{"hidden_size": 384, "head_dim": 64, "intermediate_size": 1024, "hidden_act": "swiglu", "init_std_o": 0.00759, "init_std_up": 0.0387, "init_std_down": 0.00465, "optimizer": "adamw", "learning_rate": 0.00109, "beta1": 0.9, "lr_head": 0.00826, "decay_fraction": 0.776, "max_seq_len": 384}
MLP neurons of a small language model. Each row is named by its layer, matrix (down: output weights) and neuron, and shows model dimensions 0-95. Each number is 50 + 12 x the weight over its row's rms, rounded and kept within 0 to 99. A neuron's up and down rows have the sign that makes its largest values positive.
Before each neuron's rows, "raises" lists the tokens whose logits its output raises most directly, leaving later layers aside.

raises: "'", "',", "')", "’", " mm"
L10.down19:23 78 35 57 50 62 53 50 54 50 56 58 53 68 48 57 38 42 43 44 54 45 47 56 70 31 51 62 51 36 60 70 32 61 47 45 56 46 32 41 66 29 52 50 51 63 40 63 43 39 56 57 52 54 65 61 34 50 53 44 62 44 41 57 36 39 28 60 58 51 61 45 66 49 73 44 28 73 48 53 53 55 47 62 60 51 50 52 49 43 53 73 36 71 58 63

raises: " lost", " awarded", " placed", " discovered", " faced"
L10.down364:60 44 35 30 47 75 39 55 33 51 36 57 69 53 40 57 44 30 63 46 56 43 61 60 49 50 55 39 49 55 48 52 44 44 55 54 50 62 32 47 62 57 44 62 61 50 34 49 47 42 62 50 64 54 53 30 30 36 64 37 67 65 69 32 76 55 43 51 64 38 65 51 36 53 64 32 54 45 28 39 44 58 31 33 54 53 61 54 45 61 49 43 39 46 61 70

raises: "ul", "u", "i", "uk", "uj"
L10.down49:26 48 36 51 48 37 43 51 71 59 43 69 38 51 61 50 56 38 26 56 59 35 42 27 32 49 61 37 38 45 47 38 46 68 48 40 37 49 62 52 48 43 54 49 68 52 67 27 49 56 78 36 38 52 48 46 35 61 50 52 67 66 24 77 47 38 42 57 41 24 61 41 38 60 45 63 52 18 61 47 26 50 48 54 37 36 39 57 58 38 56 45 52 44 40 52

raises: "ison", "ec", "ires", "x", "und"
L10.down980:47 45 50 29 61 44 29 37 63 61 40 68 46 39 39 38 70 21 21 69 44 63 57 39 65 53 42 38 55 53 52 31 50 49 47 61 45 45 72 52 56 60 46 42 63 64 51 53 28 58 41 55 37 63 35 59 39 36 37 35 46 44 32 55 52 36 58 27 51 34 44 18 35 48 53 56 32 37 56 55 37 57 52 48 63 28 64 72 38 47 44 47 56 11 41 36

raises: " his", " her", " himself", " herself", "His"
L9.down750:44 36 43 60 60 46 67 35 30 47 44 69 39 51 47 46 32 52 39 51 73 41 47 48 57 61 75 35 48 56 46 63 58 60 51 36 40 55 48 32 64 58 46 71 49 35 65 43 53 37 61 72 45 33 64 74 44 69 53 41 37 54 32 79 48 44 38 33 32 45 40 29 42 67 61 50 44 48 41 41 38 45 42 57 64 49 44 52 40 41 38 80 72 38 63 38

raises: "ek", "ki", "ky", "ko", "eh"
L8.down842:46 67 60 40 56 29 64 52 56 53 54 45 69 48 56 59 59 49 10 34 56 64 24 31 41 52 41 43 50 42 40 55 30 36 36 57 65 33 48 56 31 42 36 61 56 49 55 45 33 55 60 43 47 61 47 53 47 32 54 63 56 40 51 50 59 44 73 56 48 60 54 37 51 51 20 42 31 62 41 56 31 49 54 44 41 52 63 46 49 38 58 63 49 56 64 58

raises: "gee", "ison", "ick", "burg", "ika"
L6.down592:64 41 58 53 62 54 56 44 66 13 45 49 64 66 39 36 67 38 29 65 40 54 49 82 77 48 54 42 59 45 58 51 57 68 39 55 63 60 46 39 53 59 43 51 40 47 31 64 63 55 42 38 38 41 57 59 49 70 76 33 65 56 35 39 41 32 49 31 41 61 55 41 46 40 38 37 26 48 59 46 32 43 48 45 48 35 59 36 57 55 60 43 51 51 36 41

raises: "hu", "he", "hi", "hus", "ham"
L10.down760:42 42 34 59 53 43 47 62 51 42 37 64 60 46 53 43 55 51 42 77 39 48 62 31 42 52 73 32 19 44 54 49 47 51 57 72 65 38 52 46 24 30 53 47 43 51 57 55 54 64 56 44 64 62 37 54 55 41 58 60 65 63 54 54 24 56 76 70 54 57 56 44 73 22 61 25 41 52 50 62 32 69 42 54 58 61 32 41 62 62 37 45 50 60 48 54

raises: "ards", "a", "s", "ens", "qu"
L5.down306:41 56 40 51 43 63 41 37 61 40 58 48 31 40 55 44 56 45 58 56 32 74 41 42 53 36 46 46 35 55 59 47 72 50 56 65 42 47 46 47 33 59 58 61 65 67 55 54 56 71 53 52 45 49 61 43 43 55 52 44 54 58 50 41 67 46 68 60 34 37 66 36 57 27 47 34 39 57 53 40 60 67 40 16 45 28 46 69 76 60 60 57 59 59 55 24

raises: "me", "che", "se", "empt", "it"
L10.down973:42 60 48 40 42 34 38 57 58 35 22 48 41 47 53 38 44 44 51 18 56 50 28 46 49 54 49 59 51 64 55 53 49 54 39 49 43 60 46 17 57 38 49 53 46 54 60 27 57 50 65 64 60 51 37 64 84 42 33 37 55 77 49 68 45 50 40 60 52 33 50 46 42 53 40 41 52 20 54 45 61 40 54 46 43 56 50 59 36 43 45 57 48 40 59 54

raises: " du", " des", " Sainte", " de", "erne"
L10.down349:45 56 52 51 65 39 56 64 40 45 55 61 53 29 55 64 50 47 46 58 59 58 54 59 53 44 46 59 41 59 53 45 48 40 63 46 52 43 46 54 48 38 64 60 71 45 75 51 38 39 69 47 51 61 50 48 50 48 40 59 56 41 63 39 44 41 52 45 46 56 68 43 56 62 46 77 36 51 54 36 40 55 47 48 59 38 61 39 62 63 67 36 41 55 34 65

raises: "e", "qu", "ge", "form", "da"
L8.down767:62 58 43 37 48 75 41 37 60 74 43 47 57 69 55 32 42 32 43 45 48 40 48 37 30 50 60 37 50 47 49 48 16 56 43 46 59 59 54 54 40 54 38 49 64 60 46 48 31 55 54 55 39 40 26 74 47 51 34 44 43 45 41 44 58 36 53 45 45 61 54 56 27 53 43 58 63 47 31 44 56 47 60 40 52 40 29 51 51 45 63 54 35 60 31 38